config.yaml
num_hidden_layers: 12
hidden_size: 224
num_attention_heads: 5
num_key_value_heads: 5
head_dim: 64
intermediate_size: 448
vocab_size: 2048
hidden_act: "swiglu"
norm: "rmsnorm"
norm_place: "pre"
norm_eps: 1e-05
positions: "rope"
rope_theta: 10000.0
rope_fraction: 1.0
qk_norm: true
attn_scale: 0.148
bias: "none"
tie_word_embeddings: false
parallel_block: false
extras: ["capped logits"]
init: "normal"
init_std_qkv: 0.0274
init_std_o: 0.0
init_std_up: 0.0274
init_std_down: 0.0
optimizer: "muon_variant"
learning_rate: 0.00759
beta1: 0.95
weight_decay: 0.055
lr_head: 0.00528
warmup_steps: 0
schedule: "cos"
final_lr_fraction: 0.03
batch_tokens: [16384, 32768, 65536]
max_seq_len: 128
doc_mask: true
train_tokens: 212200000
max_steps: 6428
dataset: "wikipedia_en"
MLP neurons of a small language model. Each row is named by its layer, matrix (gate and up: input weights; down: output weights) and neuron, and shows model dimensions 16-111. Each number is 500 + 25 x the weight over its row's rms, rounded and kept within 0 to 999. Numbers have three digits each. A neuron's up and down rows have the sign that makes its largest values positive.
After each neuron's rows, "fires on" lists the tokens most often at its 100 highest values on Wikipedia text that the model never trained on.

L6.gate183:532488478461497475523520492485459499490499478501481458508510539505531494510464479510508500506546488466499437471453508454487538466508518541494459514522511500532467513499473521507504528558525487503493521506475518498518515482491515505502525497471492453494515454498486481446504430435536518551
L6.up183:492496490538521514485455493550520502476458524491520502468569499511508480546562488558472552503528460514484497494506519473482542488503500533542483494447476520528449528457443524501485524511511553491504483502516504491542471464508516469525518490552502450509477516512557499488480501516522476484
L6.down183:502489517533474529524504494503522477512472521488459543538463507527553524512473549538508493503489508481511547541549475474503494516526485576531496524456512448522493504475502509497501507499500507522499506484495487545502430513477501474474499511498484486521530494509469523524495511482470488472
fires on: ". ", "). ", "ro", "eng", "cent", "r"

L6.gate158:539509460476497515470526523524542497506531484506473472486452495448506487493522518502496456471492476517500483514491492464475501493476508468453510481503489494482465451503497476487523507448428489484521501495507505481495514473510502520522551504496494488510497463489474478537486491512520500515
L6.up158:493521497465541499507510506463484529506519510510535563473473552470513484502514519480499458523528516539484531491509496509504494502549488517504501511513483480507485476501456522514525476459482507457490443515502518543516486536519454484523531521497526502476491469478455506503498492483463466505
L6.down158:524494483463500528494501466481527506505480501509518440507529491514506498514487471480513488514509511495496457524526523482483490484499514472528508510514507508519500536473512524469515484496511459520498528492527500498486519466494486467505499482514527574518457461466458482531475490486537531544
fires on: "er", "es", "um", "ec", "s", "ic"

L9.gate414:477473483505520492494479557524468482479519485527484489515533523518543513526512517497521474494472514464475468514449503502517473514547499484502477502503504454510524529534501474512542500507486515473476521479516475518516434455479486474519449459499508494510491468477535511511517547542467468515
L9.up414:508446514518511497518528528516517468512516527484493512487496491500541485543516501536500544520478496493489468509521547500556468486519526522514522505514488487507505489501484484506515515478517539510554497514510487497532475531439516467514440499499506508467521534469516500493505537499460490529
L9.down414:505502469504513496505518485426478480508472549508443482526491535532497501561489475494510485491515536515492480509493531491503493514485516565497439474532502500501513504488496531496510506485460496502513491493495473500517444567492527516530474483481494435509529491488452511496504526523511495514
fires on: "| ", "\n\n", "No", "Republ", "i"

L9.gate159:517463496502491473478477472489444486534480491498496488517470508497562513512489492470504532499515525492456497515500483497523486458548572508519529522526555502482491514527497481491498498500511512471523532544483515490444518516522500491548526510529543484500503492518539528519471493494474498463
L9.up159:533520478488490514527478524484488533510517485505494539506504498493531504504485504488506484468493547533479505474496497465497503555455478492531457520510521484490512501479494494553494465542490499476494471498441482488487474507474557520477496490482483477475501462535480504515529497510485436516
L9.down159:515457497511468509484507532519488521501495506505524507502482495488526490483506471513475525516543486500550486507468486502507519506532527509503515530502501507488469534462494496496467458496525540467484478480471496488491508512524489514550505509488492572528512489551494471483529512536487512484
fires on: "that ", "which ", "on ", "it ", "who "

L4.gate301:503491507475480523464502493464471493521524484498532485470498569484534534500492491444460477486504486490487543518510488495488474534485539493532448467483497516446526534483499493515539506471517475494503528533484475529496506462518516490494521511473509464487545506542442512507490475468475515458
L4.up301:498486473522510536507520491505520466536461529453533482481528502461496496508495490432528477521464482519481483480470508499536493499504458485574520495514508542529506498462500453494524529535512487486537505517510481522494463486490520511546463496491469500496484485457553545459493496488492448484
L4.down301:530456494529532503486466473528487469479563510461526499525522475490478477528543521521499527502502482516494538530482471527498461524521460462487515499536536495483471496477492531514504495537474504510507489486495501473543524494491516489483522513488494555499505500473512534502496545494529485455
fires on: "ers ", "es ", "s ", "ins ", "ks ", "ies "

L8.gate286:521479511481512518517520492494510503494474484513512508491474500506551544501517470490515490470487473467458516489503475561481521489486524546492479518500498499476512561504490481472518546519502496463494520467542478559513448515493500521470509505502525457539534486479514510521482512527468539451
L8.up286:506527557489519550509504502524544494484499512483447498477497489549518440507490502489551482485524516458481500482513451512498490511577522493542507531524515530521490528498472466489512463522510518505517501468491483502493477526531510487517452452506520522490482471501483538526479479483531471517
L8.down286:549503478517520441456507504450495533497497482494484530511524495450517464478483489464495493501478472462483493512486515523507495475512481476494494510511505546523468486531514504480475480535547473517499533498493433484483476514527469482482520507502549448507501518530459511494454506494464493477
fires on: "f", "st", "i", ": ", "fi", "eb"

L4.gate190:449521493524514486515477472530490483529489492496465471481482484523479473490503499458500493533506503510514516506513519449513539490493478503485490532505528483478490511511482497482525479506519490428478474510502497546471459465497511521464525536531478526484483483495500486464496484512515489492
L4.up190:515516498491491470473467511543482498512451455517500477473473521566497481480488512480523508509508454546487518526500478498497513536509537508495502546496511537512514504495502516503481483493546520500533477496498474462516539490513511477494473480530479496485484444498476451444503441560495465489
L4.down190:506511513494502465523487506510508491483478491492510517493505467542540482463534442528493474446482451551459520501472505501476511521480532514532511495513483455462494482483505491507506474442508517473537471502492492504511489464503532508500516530520463493516486459512497478506511495541449473469
fires on: "famil", "enc", "bo", "eas", "enti", "al"

L2.gate70:511515497454509517520528513421540475479497535509460462459521496546498486484526498474509510525518509534476529455508518520486527482526516495487486507486497462445511489507506507480479483531475465448561511496537547501511490520538505500504481497479497499449520487480488506495490511495490495469
L2.up70:500498529494467504471560508486448471489540535496485488513516476506503474490551528543503512503509544499481498532487454511489514483495514518509509513499479489497477502498487475504507506493487509532498500481520495514501498520537555495509487489489522460523524456556483509487439500508477510485
L2.down70:531494495480482502534491494511527508481505504518491501511495514512525525537482518488501478542536513547516475448506512478496475485480463477513513487527509506502494506499496546447505489525528541446500496497509520511486505471497446493468531472464486527475495535511460454450549473527507468531
fires on: "his ", "ing", "k", "ach "

L9.gate207:484482467484548539530485479507494524489510477536476488528511468514497485518511483494537487482501521517486451494485475508503511488511482472490442559532485504530515469498513513511499498469561504479517509529510521523473499522556486547444519470505500443531506458507463489484493519488477505495
L9.up207:487508543530477483517495513493445495483476492487468499487501483489537512483494521481519468485530506525488527478519518525542507483520482466489522478482505500527529484497496481500541502499512551470558485493519495495534528475493544486523469496509518492497499475493493528518508486532473485525
L9.down207:527501529542498544497476489485449531507525513532487519525525485525510494494476484491499509497540474510488502504518482512512502510494500505495532493457504534504506490510485470440520500485524472439525539523552482528502488519560517517518495462488512489568510478499486476459493495542476554514
fires on: "ext", "cont", "t", "det", "att", "et"

L8.gate2:484503523520516455531508524485480451479492515501487485524496479436487451532498512494477489526503514518526501487533510463515516496496451421447522516513482483455450488496518492481558478495504479535545473478481483532491486500508441515528498479481525480477519524531481507498506489522512506504
L8.up2:491516483451476505483507480490526499511489470515503508523497518482488504541491525527462461517539500517518478556483501443471522512528532486498451522496415512514503500514473473494519521505443491489529486505501560511495511521499458487504538508540487519526489453486451571481471537497476526495
L8.down2:468508479521509523500483465504475481506509528501484496506466486540539524499474498516469477474508531512531483522540440471461499505477522481504477481522487492536510537497500504497524519545490523480500493530503539461532428466485520476504540506522493504476526470484497466494536518509535506554
fires on: "ti", "og", "ro", "ul", "app", "st"

L2.gate257:519456495551541520513515518511480509465496506494487499488484524477515457498519501488501516463476459487493482484443504505497442508506546480504481544477494517499522473504558488529460506486511513506499473460490498532514529488473499512481488510525484491516506429506495497502492512528530497559
L2.up257:514489528534491515474489531491518514532464535511532473487517499500479498504519476530433526429520493497512530547505457547491457498457502506488525490484547459541456459490528504508485534452499504505481509519503506487525535487500472532470471501510495490473519508496496509540485467475516567521
L2.down257:503534518484516501513504494509495501558472487529493498524473458501501526468466494513490514430506522477511522503484463509479480490498494478470506483487527528511482521455474529485521494493486512521502522500493493495538528462557493497481487461529470488518477460538524542549487486522553535543
fires on: "ext", "off", "ef", "def", "f"

L8.gate363:501486517494479482518498526509474506468505491486505516523514491522499513525463495513492522555469521486518481532488530538556510484512546502520490500519507507497494490502522525458491516506571515482477460519477553450497480489545492522503516453501495468509499503492511515541536498483482509517
L8.up363:479553520496501488532472460524521463506529478519498484499473516514497498507526494501544502542477510512550487498460488518474464479514535541507522513485469512498490533491503519511550515553517492447465517505541506473495504495487548487499497453458479522483503543481493512499488476487479513479
L8.down363:493510481533526516525485513482477492506522502479469470497494476472486510527500452518509468497512528532526543505455495428490513485453484481509508527492509532500496486499475520494488497492513474501481531499506550488486543522515524456519483463506482465478504527494461528526531460474529552519
fires on: "h", "im", "ol", "(", "l", "um"

L6.gate87:500491506504485507522480470498532486481496510536505465444477544449526486459515527542503489535467510488519467545504453529488510450500509469518466449502525498512488451519501491529473500500489498505494497498488472553452475519521484532524556502480488493502504546502483471537461488488484522487
L6.up87:461531490514501525494468473535505497520541509452472509466511481487538473488502464487497512495519487469510480503509505504514483477488542510548495510492465491455483505486497442468486515495475510521498494448505544497546495498521515506509507545448494536508484591504482490535525509452460523512
L6.down87:460497544522497522510466493539532458463474503479499474484458507520495497540506483485470514525503503513521467484496536497504513565485499552502556555501527527490484493461537508549506512497513499511508519539526505516536492477533475503553476494488522547526525504504480468483514470516494478496
fires on: "w", ", ", "th", "ew", "s"

L6.gate441:479455558511526510509520510438469469467502504536479510480523515536516504506504434491508541514459496533427500506469532488536504555496525524504445468526526495485543503541512502510500465488516500513464507512499473469478497494520440508516524508474470491499472511498497477485515492499502514452
L6.up441:465486545416479539477493498465488493480528498501499512438477504511450498499516469524475480486487511529516492538489489494470552489502452510496503484497508488491505473518552463514470498515489549520459527513503499477494491516481543513543532482479493472502527484477528453530514496491524524541
L6.down441:508485530449544500516436491485474521485532470530513489495475493492453486541568506478521486478514496495504487496498494504528473503527491496488484530456503536500477458506485513524502473453541516518496498518507521512502524466494506494487522538474531506492475503484513478489492463532496485517
fires on: "of ", ". ", "t "

L4.gate404:532471508475524463510469466532492524496487490482488518493494503544473564525498512478492499466479454457491492518510493478486489505475519477554474509497472565480515506485472485459515536497542548499477541555500522535525472495490486481489526517533497492495511490523452472536477537502487516518
L4.up404:530496552517485508492529501527496525465498501496492543471498499511466522476490526498536523535517494461495480519510515458537470477510523461514493541549520511487529516517479468486523518530483486472556531525546501514522465519514510471498520461494481506504501525495499529496506501514473498468
L4.down404:504504553481515512527496504498507511539475495492499455483500482504485537475464541497485500537532519521503512502506481531564515507542497504456508520463476493517512469494490508499478484540507446500485468496501501471552499499506470495509452466540496490471465506512529513475520490513491510532
fires on: "le", "st", "por", "i", "ul"

L8.gate172:493458503455508500485505517541516526516524509505478499461467516458487494531495445538478512478460486461515484471464491511439498510528506489515535511524498476479508454482500504486449523534473481494533490501490482476497513488484477483518506507493456514494517499461508489462467534537484482511
L8.up172:486477518550491481506459482455504535514515475502482458478488475507483500512446508552518516503519469509489467485480510485500519493531506541532506503524502508469485504501537475427520496517499467509493497543523497499495493520501541486522507533534477554499454550475491504468473550528476509539
L8.down172:513494503523530531489473536473522501479530510486454498517491497530509514527465516482485508452509535497524495502506499561492518443504457508521537482501509468496519524529500497429459482504509544513515511521518486529486559478473495473470544480538483474505481450498530467505520502517518488495
fires on: "f", "M", "in", "at", "popul"

L6.gate76:534524478496530477472511512483475502502525543506530503498495480505507495493522506491470558493513492471528453546460524525484504511446519530515502488506501512489525526492497538526456485497526507506501474506478491515580536535526502464502507500514509457486487465521510468544517462513446489474
L6.up76:545510475486551472531511470521508496525482485493537488474509553552511468490485500515522465471567512500442490521514485498533562493490483521504504502450503472477528518487543493488461497472529520487495529498491552514522517473446502493506500473504493508508495479481512483504510540513468497546
L6.down76:503525486466513532513503447472504531454499473464506496486527467462518496541477492566496517510555501485506542441488473515468502523500506517464517457496503494584503499498486498557509462530468512511474465506505484505483491483521514504474468459543496533467496543505506497508530464507477561513
fires on: "gr", "Gr", "r", "jec", "progr", "id"

L6.gate432:448464503504512468523517519531455457509535470541504526493525516488493480494432485533477473502472480477507510499508473492489516495488474478521491495512486474531510506524532502536516480477459520483492507439508484527481520533479495545473487522516535551526508493521462482516474480499511523473
L6.up432:524452482536470485527486450488498450510489475546491509477466529470500488502514514472471496524509493453490516531539524508515530517498520463544504467466466488500507483503548450546527499497482515504558495499488507551518541482482519501498515542504502508503498511511516481538506513499482540537
L6.down432:483487546527502462496523501492512462494525511473514521458533475507519498481466504485471495494516501480521500514503489507529555505487468538536528490481481473509497506492474478469502504481462515449510478496505511528518478504555486556525493519532512541498476515561514525474468524490533547498
fires on: "s"

L2.gate400:498495508491518499509491473507514490497477528505514505480480512500526536504500553520508515493534506519527471496492508534511506474511513505467488460432476473513527490433485497438512504515529502533500522508472516527506537482498528488441461481487534515503496481517501464484522471533449493482
L2.up400:512499502518526499479497505521487486454450482482527505498490495482478524517520523556524480520481504536478481471486484507517554512500538531515521457439461494513522481476487495469506509475583530506512531511487501519510508495497526489504472493495570524530517482504529486485505504507461504539
L2.down400:513517503488508478523508456471527493519518518496521485521523479482508493501519501551471521490531463567497487489471499526502516484505536518486531491471478492500494532430514486483494500542511514470541487440487503546477533472498545476512524499526453505527510516475498499497491500540520517510
fires on: "cl", "Rom", "Gr", "gr"

L6.gate16:456515527515488480478481499452483471494500540556495504482496479505524514516523518517551515512521475456519492538488483463498504466501501498461549518460521483462509482495507442528502485516486519508502525520488480462503480453509532567499508492492518501476500518530502548499535507522529512499
L6.up16:533459511517446466476478468492487529497481470511500486521520487530538486530520490500552450540522473527483543527500496521501492496511464527502495487467491532514475494459500507518498515506479486480527472545534483505519520462512519490524514518466490464497495468506515503496512504488512509519
L6.down16:490491555530511523569484528490484512502500505463528500498498476517508513489491507487510500525508486510505509529485514521504489499513513528506513464433526501518545527504487513543501526514431504459498481477498514492476505413502523495494492498479515498500482490510519542503532499493485495497
fires on: "ol", "r", "i", "flu", "divid", "ing"

L6.gate228:486460468498496453504473495512467506500472523502508494469477559480502543514477515516494507523518529460527509502486467508569487501531477475489480530463537488455521520508493516497525470486499508489485510490471484490508490520509509505507522495507531447487476519523499482541511495494542499477
L6.up228:500501500511456479507458469464473485524491461503502494496524522486501492526500511494544494494497516511483504493484507522524478515532528503516501508491491486491527481525583478530503553516521468496475509493535488491490490470524480505436501489497472489542497475466519498495507479491424522470
L6.down228:525497511526513504509476460500472493519454542480466457550515496509442509524496475470522477494534511443562506484518521483481492464516514486500502469491493503526501429534494527481484511523516469443511562492521494481518533500523512444495476499523483494513496527524481483523480489525513496504
fires on: "ol", "al"

L8.gate331:499475499547441509476491510523501501487506539518525499492486501528490464545493492496496479486505554524480499455492561506485474514501472507520531490468518464496486545507514512498534510523543524507498482444509512513490504480508497517527532516486476467549503527534524480510499502522537452524
L8.up331:522496487520512528479486479489507516525512503475522550464495537475496463568468478567465514502480494460520497516464518477478477473476525527524545470486483520497462521450485506514507507493549491528487473511528490475497538504469453465533482543506476467468462528468509498516487508493469515480
L8.down331:537513503479510489545483531501502517466561578462524527454470515470496503545491444525519539484460493471508461498492549490529471509533534500487524476491451489518494535528438480481529503519519493527479486524489503493466504486510455497517496470503487497545467506407527486523505488494492496524
fires on: "R", "ev", "av", "ur", "ne"

L9.gate432:471481485504449468515510516546516524546496504473493484493497487520472513480543467536456487501493509501495498476474517531515531488552536520516451487497506477529506505483487491542493504472514493504501473533450515456464495521498482513519519586487495455497479486521505494448509517518509513516
L9.up432:461493469527489464502495470508484524509470516468503497482505492509523455527502506532526510489509489551539502530508496503528501531522535521493459477523531471463484445469480501498498494458538522474540506514426543510478513511489525485518518510492493505476486502548499514519531489486465502508
L9.down432:482484531520505499441474478486486473512494521494517498496468498523500491466511470482551451487483487526516543509473536484494473461488507516490495492485520500478485490495510494500491510485506535511531490499493511531544515468470488435486511481536487478504454502586448439492514510460511455492
fires on: "Mar", "An", "vis", "ig", "divid"

L8.gate11:480481487485510499514511514524492504532489483499506499486498490515538513509517402501468510550481501526448490464504489507524530497496474515486518476461510518521455545449464493505503503501471477497531542503518503543496494499536483569493536500514499481525495515443512484461543486542521517501
L8.up11:487467517455494496520476467510495479498510495507530484508532474505547480498509467500489555475551484482462470486470510481480506507527515482480520519481544536518505498511517516509488532516468472518456504520500513505492473553500514528462516470466493450489527482500538483502513468504492546528
L8.down11:502510469467468489513460494516498518461544517488481531536493517522499516521487481477481490521511511513460525513454517492517526460503483493476488517530512513511472466509526473508470525553475496504485473535517519523502530522535482533540534499518519502471524495501536539485480481505505484527
fires on: ". "

L2.gate105:485492489490545529483533508474444483513478501516506501539483456501549506537558515504481505500496477517482498474562509426543526530530492509466491521552517504509490504517528514458536470515482505518477498476498503485511504477506478511483472489519517507497492495487529506488505482502464472518
L2.up105:520505463486518455495493515484477514464471519507528478493531536493463509458496542554494472476480499484481510498517495491519497512486535500477481541505523511453519515558502474508486490485497469477511492497476485525493489484495548452484533484487502493536484496479507541500508481502481523519
L2.down105:531544495552521546484482493504543516517479459457504525482473442506527494550480493452506460510503500509481451495454529447472504527471461469518520462514496477508516519540475533490484487487480547499486526498480493488543465491513482482525547524496479508555492512483484448466511520484544465518
fires on: "y", "st", "et", "c"

L6.gate345:490498518508476508474485556530520499550525481508515479517507497541537517490530503497512460471514528500522525512472484488456561480456546550480483516517480533480505491511522538510523501476446488524520489497522474507476478514545482524510505493517531473494467501483484446499548472432491489493
L6.up345:478532458514513454491499508462477540497477460560503480511545527493492511539504523506471475526495461495500536519502490466495475474498522507478469493469478473473536470497508505450498504501503548477507484513471537508508553504485469488496511493472568511495514498516533510469457493508474501419
L6.down345:529528470494508538504501481463482524528487496494508524439465474527498546481512491449504507540524449479465519499512499449474495484499477518516501488482444553450519516466510549492512474484513526535507502485495505542484521485503455497497531532503485476499481463492532518490501470497524485506
fires on: "ex", "ec", "l", "ac", "op", "ic"

L9.gate180:450468518555492515496479504480474537547504448543526473470477509464498460540502479515480468519506515490496496535512485500501493469472504519452455514492509489536466543449535520515505543501506499514487508522498472495465510502493517460473541505501494512491455521533505478487504500515519558507
L9.up180:517505529442495525496524537493448548515538525504496526497478463540485478498458488466509501530497493479462490499496483474466499531489512576501485481494512472520534524499455507479515500481519502486508528494490473505484496527495532441453522493544486487473517497462512518480517483504524518465
L9.down180:487526491551490499544513534508475489498508489536509491501471537510501523526538481519484492504475545532474485493479481499512485544486516492468510548459542525504492531505517489482474461479476517497459499510470476479535487524556512502499506462489525527459501485512483508493513497499542547493
fires on: "-", ".", "/", "P", "F"

L4.gate7:494502519468492499445492492498482503504527521458515487437538557529544495528520489483512455512481501471432500501500512468464474477490521527482529491509483503535488487479485480504553476502528478506480522499520484499491530502499524479537499482493494504481440484497550558511507495483506483509
L4.up7:518516441512480522421482506494517502466489527479517519498507528463548503471542525514486525479517530554449442522494508534473506468489484468494507537516488513537490496489500535529522497542508492512515501504499524491474478482517476478536472510509444511519496487516513533462533459507524499542
L4.down7:486527499509447535488446491449455494496499491500510477515534510535487497513504490516517511538524516517535541473483497478519509481443481514518562516489500497519510478507507494522506535553497518499505499523516503544510485509524534509515493500515480445516507452533501493512486466497522498518
fires on: "r", "am", "ch", "are", "ro"

L8.gate151:497535526501549463506494508526479522527513497500471491464500463530490534542490469474490480521492497483473451489498488571503509533488532481430490514488499471506520539492488511481495455483510533530493519516470516504525468525503519472503510460545501527490505483517494514479522511476503505519
L8.up151:530493497492481476530451507522484478527482491499498484507516523491464476474444470471500469523511537473537515515524488487519503542464484543475469534498520511494514492468492472542480509492489533521512513481504519494526485522512497484479499507467523473541471494525537464545475548460518495475
L8.down151:499519527501537524487528504528496525522497513521477472505495520483499554510453494449501499513469491468473510447481530531505471527502485548457527491477526483472479516526517531512503501530483494454499505485493485477501496448480492485456491510520509461527502487508529522439503530493486493515
fires on: "I", "T", "sel", "Y"

L4.gate319:527487528534513546501493467535505519495483510518509461462488521485489479515484455508518522464506552454534480482476460498498532515494552518499486495491511509486497515471494494437507536519541472501487476504524525525504529511486488472487545487509518504517482496520472510494454504511474523493
L4.up319:491491473498497541517447507518500491534487474467530495502471487495527485520502469506512435496532469475488489482531478536467510475495523525539501508492482545511501496522513454472508565508501521508479487503533474539508509545511490513509502491494483507498514520513470547506455530510526514450
L4.down319:483545502482544514491436521464465511508530466472488490523478502511483551515477468466534475491520459474471458524507476549450490486489497555462454457517487514498517527504496481517496536523511530501493502475526485551535478533508482510507486463462492483489501522494500508482477497528492487527
fires on: "f", "adv", "of", "ot", "fi"

L9.gate21:477476507476530510455500555500481513463512506558495507591486524500520531517463490528484463475509488483478480538486477469475541491509534472514508524494516517523492523523510499490540498492509488503523509483478512498480509458499529498537495500522498509509504499470531448499517504517475532518
L9.up21:514560519514525502503527481499518532482462484467504504510475506453481540488527452492508488507511485516475497521519480496461518546498523545487492514505537497499475432526498469518493491487487468488519483494475482512476481510495522548499516495509522501481508525461519492480476497485483497550
L9.down21:512525530473522521453533548548511468524521518499487472529519530532469492483483496510515500518509487461467534473522483535468489488471488517487497530511521533495517499522537513534503500517499480513459487543516482490493468512533483429470494457489481482515503506484509505529480465516499473488
fires on: "Se", "of", "m", "e", "An", "em"

L8.gate333:511514468478487502494468523491496516504527494507474483421473492509483498504496472490517520476522489478499465495524516521469504467498471514503476475475500532516501525512492534498486475498492472535484496514502530492478493530493490491522515512501472469489486535457536531502502520451508509495
L8.up333:511532485443488514503498494501533514493491512519515491472480460497508468516496493537488506473524511548471484431520489481485492495505470525505488532501494476548437502468467513514505498507504516470501495491484488488488508520481521508538566511521541530477535498521498551478494563469497436512
L8.down333:519497497484494510448494453489504507514545495506478502508503488532492493486483475526533489465560547510516495509483478464473475487509486476467504528502499479479468522513479475495490481503493469521471501483443522526510504495482516496496549461500527496507503506492505485482469504516528487484
fires on: "r", "ro", "ig", "g", "O"

L8.gate355:526460497525490508501503462521486512497505490486497517555468516527487509515466507444472449468525513493508464481478512480513508449498479505529476505495537490452527471511528531449534497491500554459513494523481467525506563551511506503498487467501517459459507545490485485515458475545490476504
L8.up355:515542482516525489527494491503520537505497460541468504510469511505463481531483475512478499495499498488451524489482455471478514515514508549508501473506500517494478494497537512510498473552509509497496478485534498527459517477498527508521500482484399470468482519530496511537551491461488551469
L8.down355:507501505519515482539480512535513505485491479475512488541503483505488513471522501443460478514486541522495524464510507499445538469507515508526485495476561523499516441514523506481461517484464425482480510475488544525498502535515516491512531520536442425491505537526532548492527490472510506471
fires on: "ol", "st", "ec", "vol", "th", "em"

L2.gate167:467536532516487498477538510495524483472534442494507514474506486451514485533502497453485484540518547481504531520536457529510488458494492523499478553478519520458544475515496465493501469474519533512526511476514513496459495549467499487519482514478509568488451502453468498515487477470497534529
L2.up167:477499508473498556524459507508547495526520489499480447497500497481489476458523510498529503503493492526513526484553521496502522543530483487507504529531470524493499546486491483445519464521497478464521490486525529523468540482493526511519484501475519486505465520524519449507532490504505540554
L2.down167:513551546555519457489517513477520492460493521496449468513469486497478511522476516482520538499434546485496493520529500454521508486475502503545510472511517518492482516516524492510518493473511503518517461512504506498485479502487492507544489484557493520495558506536520504521490499544505494494
fires on: "==", "es", "s", "rit", "e", "ach"

L6.gate424:428487545493451516515510494516529499500486508506511508444456507491497504527519489517500463520517518486553495502497514543478532475509516500484528548472486456547452514490494517472489507484466501475535474462502489510528499493523545482495480568485448471507495473500486480501516497489460499478
L6.up424:543492484477464499551488513494505479527508490482528542550562506516501462487508460510538511508500493508500478502516499436486511536530507543521491514494543482496475491510531491457524520487450469528505473489486479503500568530518524460522500496469450465500502487514450523506505509514471511488
L6.down424:494490539470485509539470513513542517536451501508521429514486546535491479485475494502508495526487478460517542505474470492485471520489483516500528478435520484500463481505522500521497493474464495482507498463531514550485474495523506529529490460485473483527472522505469458506504507479472540485
fires on: "P", ".", "For", "C", "B", "Sp"

L2.gate129:473527537541541543494517526534492501482543541523499477522489494450471554539502494431536513482489489524542528510510501442521564450466486477515523483488517503491502505498514529477512474517493483483474454531476492536512517507495488482532483497449523529517474533504502512510503478485505503467
L2.up129:497526475454511553488492512502490487466514473522521502514550547496484524502466471454516474522569482516473453541483483483481486552462537509480510485485508492496485487496483530504496495524488485473492483479503483474478497496504475521496487498492511517482481561493498497465506493444509528504
L2.down129:511501497502539518496509468497509516489495457488514447527510526558518501541452517525497495526516521523460474500494479492482508531484474525461462469492520513477526519445518440501537505503450488481521532478445475504549518501477502496495483514512496541467458482488517495523482483481503492494
fires on: "m", "oc", "ol", "ent", "em"

L2.gate243:526506553473477473507539463458535509521479435498499511434484479508498541471505504464499486487477475514518459475501519511518504496505518454478532489503482467519505501513498494503431558515544519460539541519437486526517509518531530493492504512488477509529551523479518571473496503500495511490
L2.up243:524519496514521502520519517510506529506487436474515468451487472472476479479546537496501535502475461522476499542503516491529507442432492489469520509513486492549485480542534495471521495459521535486478489526484468525520473479495494472496536509492533537521508498468507510499529448476475533510
L2.down243:523480448478513487514509452494477528493472443494485485448522524491475512493527509508503517517497486523522496474490493480488518511494494515556497478483507494509509471516550506511523525493517508438517540541478474517498486502538531503506544509494485462475532478480461541490501485541487529465
fires on: "det", "ext", "is", "as", "et", "im"

L9.gate101:496495502573503490463507531548514487483482510481490444488527500502533494518501508480520496518483502556535470464490494511448529533524493541511495507488503542512527502487497519467454491498464494505537503510484480549482436506517491495484522479460508473498528512525491460554492541490448547551
L9.up101:503450506575518507488482518478501543481448501477475490508469488483480494476456485458479500508545499534497485496464513502520561528486509555452493504465504512501484493455494539493479517534519484525540513522484514508535487502482491532575503495477544508521498486486507467457518506509470498480
L9.down101:509533492489521487547487541467461482500510519477478511536505450539529521536509493514530527498502500519479487461511509476481488545452483503529522502500469544485505462492521498508511456522493468490466512502490526529521524480500490516508515505542506505544486537518544546468483511491475519528
fires on: "t", "ul", "ast", "act", "op"

L2.gate207:523490532479509462491503480474509462447526490480528487488463487485522493534497494514467448487464535504504516497482456517470518475515521524462515504505490504425480505466498520517501518516515491493515490518520535557511490501513461468514501525474529500489491501578512452547536512531500525496
L2.up207:541512503491477521481545504525480481505474509494511477488463524478499539504546491525525491503496495508516509470502501521494490504515513500511470513513484487472477500450452538508528482484534500515499510463497501553553490490507474500519487483465526497495530519544509482498456508533495502493
L2.down207:518506510510502505527498502453484490556484470505543499492489523436473481502510472519537501508479491543494483533485497491452519467480518501541496488454451512480519524528484549523475538464503520507469497492507478525520498478472517513459499506487550514524518481491478531494488479589466476471
fires on: "ec", "em", "adv", "ap"

L8.gate375:500520445500485557519498498507520447509530506543491502465530499505525513479451483484484454495488529481509475456533512486522499494534480492488517487487528515533473551506500498494548463500472515443563517491513488501462514490475508510502488554517490465445528543518477441504510472508546512519
L8.up375:528525492524485511443500470481531542525484480520534495527489502497515495458487522533518457490487514522530504517472541527495509514522484545537497489503487484503506519488493515478487495504524486472452467480491486506459521503466498457474527541562448506470508515504488476506518521475520510502
L8.down375:496505483514510466542489529525510500500536479495494516483467478522534486471497521510520450481501529499520503548469485521463489501518505487542497483498516503486503490584487485446485461474493524520511498475540536501453496500460470454491514529525485477487530518492513499477497506507477518465
fires on: ", ", "(", "t ", "October ", "December ", "February "